{"n_kv_head": 8, "norm_eps": 1e-06, "qk_norm": false, "bias": "none", "parallel_block": false, "lr_mult_qkv": 0.4, "beta1": 0.95, "warmup_steps": 200, "schedule": "cos", "seq_len": 1024, "train_tokens": 1617000000, "dataset": "wikipedia_en"}
MLP neurons of a small language model. Each row is named by its layer, matrix (up: input weights; down: output weights) and neuron, and shows model dimensions 128-255. Each number is 128 + 24 x the weight over its row's rms, rounded and kept within 0 to 255. Numbers have three digits each.
After each neuron's rows, "fires on" lists the tokens most often at its 100 highest values on Wikipedia text that the model never trained on.

L8.up2181:123130124133196111117144143152102132186108156137100103109116095093147124139107117091154176139111086151120091113102139128127095179127110112129123126102136086146118112119112132152099138130138112141128141087119091152110101089162150134195128122100164130125156136147183103142151104149129109092126121133136137124132085152119113147104158163120093135132143113143119084149108112141123159142093
L8.down2181:115120131116082081134143097143104117107170123124163145091121187123124128144102139164141121155141127101135155148111148094173135105133143129127173117140142132135082132152135130109165114127120155127113139129112124081156121190118109130089113144137126112160091164110137121095146132146140125119126051126151117124106203134133145049154115099118155134144115169121127125101110147112129109144098
fires on: "as ", "in ", "became ", "been ", "of ", ". "

L8.up2683:143102157127125124149124161144144156115116113138096128115155125108104125120186112117090162143149127141139154111102113135132127150070091137153177102148162134124110105129124135170167122154097116135076145114139121127139131107137112093132140087131081129115141143142163171141161135138143113131182109166124098124161126152091150121140149121127130101096137141167133111104143123138076123127141
L8.down2683:108133148113147152088118067128109152139136135107133140153129059159130113152165103107121085095103145136088094117134145099107148096100190073098083127110102130077149205100146072111132172140105124132166135123185124130132103131147117208120132163107164185111150127170121116137122111148144143114147136090101141119120122125152133106129101106122113147134093113168140097127098103105114153121120
fires on: "–", "of ", "that ", "-", "(", "201"

L8.up3226:139084095143116101129133104140135117159126129155149155154144097083115125112120151125103092153153105110167107114107102127140137147130152119109128154119136128080113150170107128104107128100140118126131104135127197142107128129114160197136132130108144141130145157095163145143135123150125127175139103139117138121085120131123091122142132068115099131101129115185138146123110099129140155155167
L8.down3226:110112134122151102103110087110125118113108082129135123105114146135171126119129118161120107145116092121145155116100168088117157152154128124154155114133130115120108095119139154128136101154150139109104109099122155096140100144150082108110104094139198093133114126096094158170106105110104126110093142123105135154138093111120104126110073139154123138111115121097111134176121136116111133096109
fires on: "\n\n"

L8.up16:154197097130106119131141099089179143126150097136173122131118135066092105131171121150141140152139139109117132174139144136123103142097150104101148131142149143127092195112176128140102133132119147157101121106175091090138125148125155125132110115113141146141123119152122118100122124141155117123152138121154133106119098171135143155144094117100109118145151110126097097131127134142111142122138
L8.down16:178095161079087133101122145148125110156116118137100139151176122158136108121114113120153133146157114171142134145129145100121141123132143122146151168144124166150175108123167117109116133118159178124132128118113125163125134134163120121109097112119118136104142156125113185155096125073114105101080133124125095086156124111124127118134161123126155103100151152151134129110130147100120129133105
fires on: "and ", "Lin", "in ", "he ", "it ", "she "

L8.up122:125105138130135137117144124120156111101137090136147114130073124108141164142129099123134114161110169101068129116126144136119139145119064083120135137115112108143114132163124146147107120094063134168144127074146090141102123124161116135126157138131116121145135101162147148147140108159118136144119164102115114110147107145124107151155113143118100142168111144158092170121072141097144137136089
L8.down122:123124142150123128151141138130121160127160106121151147126112082096132132114113098137126135136129127086113100171113137153068128055135102160144123100133121115114065175102150125141151113170131135111133123193142152123101167114110129111120115119085117141135160124110131137118109183136153108148115136114165106106141135117122083125122136134140151080134136092142148134172120133119147148115152
fires on: "| ", "-", "Fas", "–", " "

L8.up1577:129133104130163115137138139138139199162153166129137090124138175117097139139120158133133091130146140113094103105158165109138124169099165117166090153116129122131121098153127142125083157112112102144127117099128162100083127139108124142127152117108127119062111102117144092125131091135156147154124124106129140113129171113175165144168148097110106133144171126090120128132156132090113149125087
L8.down1577:129104129148134155152128136134073107126137104114116072119147114082092131163116102153182160090069174152111080184154116141119156106134149078138144143111111128122168158111103142130133148192112139116116135162132133104150129114149164176101151126173136102141121125128143187128123125139119156074085127116119142138146121109144159070109128144102183084132156102150116137122133142158102118145171
fires on: "and ", "or ", "0 ", "to ", ", "

L8.up591:124109146145115120095135126131102103107124127141122102140127179135107140152114115161146135161085142087090118158113106146122074075077123116079092110139131148120127111158132162111082141107144160164123147118133118161145086169153139151122096164103160132141104131147152153116119100137150150092102093125122093159142093145102118112179158123085163151096150105121121116114130118154142135120099
L8.down591:141129118098126167140129105114126116115107163112130111154131096112158130134176091087146140146136136140144151096159108131103149125131099126145139128145114087119133140133108092156154135112114115073107127127114126122090145083104128151091119101173112157093163124124114108119158109144145095099122128133141136091110160109178116141128124110132102111148101135091120164148123126123122125139157
fires on: ":", "on ", ".", "–", "\n  ", "in "

L8.up2763:097135086139139108134106139109128125114181138112156096159095144121118119157159113135117091184179143114099128131134093125166170122114127124144101112119149076107120153095129135099121141111129164117077133076122137112135142077111159166138119172179091120121086090131134136095084154160120139148134140121113119114153125110121184137159160139147111108086137106100121108128104133127076103151112
L8.down2763:105112136104140104105141124158118109120069126166128123141176154137108136080122117140103095091111111166160129127118130148154122092159126147151127142129143135101133161099102091152104151091146072104146166113133108088147098137134150100118180102117154112126146154102132120138165146138154127143088124140153136109079152158145051139115121074124131157113154145110137129125091169091090106132167
fires on: ", ", ") ", ")", "– ", "of "

L8.up2911:116104114126127139146130170149149158106125129126080150138146124120141106125159128159142141134151112114165157123156140126136165147129143128129079127139172143101133158112091110126154142142100118173140130100154119130154115118161101116137101126112110154133139115109137093104135151108125147140129098117126147075102180135113143130108121107097127125116113110143108171161066108142125105113150
L8.down2911:118154095138151113090137111111118164161096102118134152110128137120140142094134097149158125115123120134127137099091099113129169137104145109130146079110161131082098135116141147151127147122116096112075100085124127120104118165124147106072146147168162094134098147150110062127096141130103118091127100165158117130112129126106152120159161147090143145121108113102114132139146154162097130122140
fires on: "the ", "a ", "c", "his ", "CC"

L8.up813:112117125132144126141112121135099158140112115100132112113151139085144108154087090131160135087166141130117156122104080130101093096108084069131141139094141129117069122143140113124119129124146138141084127159140110117143110111139140145115125119159140138101153110146088112086121156178111090134124128129110105135152086091126159145145148096114109151146131108144064094161088133170109180121109
L8.down813:129165138150123100102141150161135151117145196145144175138124105142129136108163151137127156125105155165137170131094087129091123087142149111126132134130123146095131074129110117137116123124156118152134125138125118133125140114113122134073101163094129115122139105127121108143109131126151111179110126124108160135125141130105123109102118113146112089117110124125140153086214151083138141110138
fires on: "and ", ", ", "(", "/", "|"

L8.up2603:122149087136145179136154125151103148110157152150095130195109104138146125087103142158110083121112121095116124142101163160104154162137121143150184144133152118115139110135142121136127117104143139124132166095159139123141121122164103138142187135149143145140169127157178124083120136126162144160141120142144107131090142156113169190133134085117117123109129143130095101127129124124135144161155
L8.down2603:153089146128139119140161108166099108116165137081140145070169104152117153120122119073129137159114106148170096154137146073138140121142141090112109081094114160143117150098175137127156147152139108112136120089114131136133135103129116089116101119097119139146051111142132114136136113142108152105138136144104136105168133134114108089114121146185122152130134088085170091102104105139130113155146
fires on: ") ", "\n", "Championship ", "was ", "\n\n", "MLA "

L8.up321:126148116121124128103133127135104107122149113137132116103131155105070117099112148137156115146098093131175074096098112144157091118124080155104093154111154171103158194157144131130137136124149137145130097134150137151108129128130152124147150107104137119165089137129121139083126147093196135099146141106131121126172119117148111139182080130112126119161149159128131144108135097112157150136154
L8.down321:140112155141122133126118101144136171125122123139147142154083153130136120140134106118079138133178153121106178141106090121130141159100092127153119125135133102155127108138092107128144121078152079108139102125117097107129176169107108111158139117167123113116132085113129121147130141106113128145117086130128119125137128156113107141112153113147155086121078157131119095119099148144141111149129
fires on: "and ", "in ", "to ", "m"

L8.up355:105105107087174148146143150166115152127110168145090131138141159144107151161114145126111124162144124120085121121133099130137116124123102099154139173152137147121142111149118158093114112150121113123122128111126123165162134163138112118117122127141156110109105134172141122117114102191162120104141094142114144113135114120151149105142165138113053117168088125138113112141117101165106158138103
L8.down355:100166146152073101123122114124143138123153172094133111109111120185095104127139122113123141127136144145101080155166142125144144157120142136155124172107118094129057119141156117183158149121163151135082129089136125117175151136140150146078126121117098105132153133159141127148138131136111145111144137161104149191154167136117106126103082159131160120109143120105131122117159141131119115090128
fires on: "of ", "de ", ". ", "De "

L8.up955:101126134112149155125114123167085145141085123102132126113118132099091134128129106120145125132091085119184097142100160106120155156140139133141121148128140128096118123162147113116133091114131130139150178123121130155115143172169162143143116136149102112119115168129100146120124119158101139179115153100096121100138128074062159126121153130079097129079139108132065126122099127137084096113146
L8.down955:155112126080157106111151143142127111154117160173147148096161152138103118128125112095146106155207132101135136118113097191113083162132119121145116146100115166157162167172135135154100129118122129125131177125110117130124139125094129128097162119143152124141116150150105169142116083130110099141121145097109129142111136089169159126187130170149119098101138142169144078130099128134174150118133
fires on: "of ", "a ", "the ", "one ", "; ", "each "

L8.up1412:136138149114100124113096163130121186132177118154123120100143131074145133150127142169141111128153151134107141110128123197096122155116144136153130113135125165121097080149118130128123119159175129117104097128100157116177069094183109121114109126115112144108125136133150103127122129109143114143146153131135124132150155101158144169129105124077071098149115125144134104146133146096122108155131
L8.down1412:131085100141137138167128119137140134174088126090148133139125115187160130149152109109160169130134133152149095156093141106105112109104100112092145175153123137126135179090150129096141130103142106118134132122173127122103155137090148122129122125121136134116122135096120137133091144121105126091134084126133158140119122125092159112110135167136131148104170137129132141100150108107116143160109
fires on: "the ", "he ", "they ", "his ", "she "

L8.up1795:124127126124181159168115152146098169122116111166080142144129194121123120102159138106098088099146134136134080105123153131112156174170117102121142119088102144090099122125157107142127096146127122150104139116119125093137129075112123098108114086145159122095139128135136125108141168167121149153096161120113140130174136125136106163065129135093128117120138086101166114095143093146135127129110
L8.down1795:147192129139116101073145127112105080132147187107157125147126123116179135118126161120120109141114129096146158099131098123093108083099106142136084162155129117160132130163095150147148126133134164124148114089115149182079118140135112136109115128101103139161122168141135162123138083097152141124119141126132120130110140141119132109185099155145143106162103154109111117140116140087119113139113
fires on: ", ", "N ", "W", "and ", "°"

L8.up3380:172120123127146125125108148110092100123103133123147104109098095090128095148146137108095136112138163089181131134128127126101114155137130072125134106126144121121109160125130154165117097078131127120097168082160128133095126118118122120149133154121141129126103163127169129177146140194101160103144132139135165098137135116141127122127141111106110118091140151125101127131128128149161143121104
L8.down3380:154092148119094127177072156116121133149162114067156136113132102121124087137149115139145105163098116120098156122129124108136142083115136132172160146120136094082106173115135136136076147119129134152132110123104142144103117170098140155144112128114134151097129099139136094164163146068165107110115136131109169131132119186092121080119162110133091155131112138127120123138121152166136141165128
fires on: "-", ". ", "–", "'", "and "

L8.up315:135113147114126119151102134082127115144139161140085170129127099137132140154156178169129150120104114124108139134124126134150116135118145139113171109116130104104117107103121159099114112151132120121103133120195137159106140115151119113089123131093164115170097175066125101147111167111126158162140137172152120129103153121127118115132123138152131155124106134101100171134122138167104127143120
L8.down315:134115149085100140117133143133169084124102113093138089097101147149090117147083107092138078118092164169131113119131160131141163079144157170142085132148136118143097135118109135142118137131135123113142109119097164152109118157100110154152118100118065133113162132157152098120124102175132123144115128091137168083122120116126105144116126109133130129128118159158143068132115175115101139135145
fires on: ".", "–", "later", "and ", "of "

L8.up3343:133175180118158125157123128110122129137150129096121088132130102156132113138141134117176162146131121096140135097161124113079140192096169091092208102116149154114122132120129121146105117090153093131148176100100135133106074136123103132089164134117093111079146129151118123124168151172126100126108144125108124095129070098150155129113094122130177135105184136083141120127087135107148135110108
L8.down3343:137164143125113135127125143146152142143114116149152160144107100124143157140138146134139132099117134124084154156073078161123105092138090148163105140162131125098139123161143151102090152128131153139092123106161142120137124103126133125147121112103116116107150157097163065136155112108133132109149116140163184100146107157103120146113154134130123112152104148132097111104149141106125143143158
fires on: "| ", "'", "and "

L8.up3496:147150090178128108140122132110116112151096136129149130101107138136089099137139114140047138122181166152133108108109130140113130137147125150094100109124147157144103107146097117143124133131079157110174103128114165145146114152156120148106143114149124148118162122100147125109120108124145114118136124093139126132127086126128173089138134109160166191091124115140147109114158084146139166141118
L8.down3496:100173093126101135087116149105110095139114165142169098129158127189120174130129110092104139123146094153179135102134137113149110141104148156132135099110146134177125141184103106138137129124117114122071092139124182142145122130150124098142080139128132151130088113109154122095100142101123153108130163131117133126118128128148113154147094163108134088095132114129153172103104131118136151132127
fires on: "-", ".", "\n\n", "| ", "of ", "by "

L8.up2527:097142130112148096137131187125155170123140117097153154101138189106125137157142114169135119080112104115108122147143124138155131151124122128146127124083130089135103166122161095109142121086173151154120122115072137135158130105107101132084136144120134104113111129110127138123123134188121128157118116131126101162121142119185136165135106108128101123139124105104106091135110160123111137120075
L8.down2527:184137134153125124129136132142122139130157102173161104138126118117055137155130146127114174113089145080174117137102097094100125096094150121172102116122102122139150119129124159121133180155106166112118103126140136109127117126169148121104139132104117124183081109109110134091146116101147189077107106141114110177136125138130101108099165140070113165131130112154139135113149113117134092109140
fires on: ", ", "and ", "of "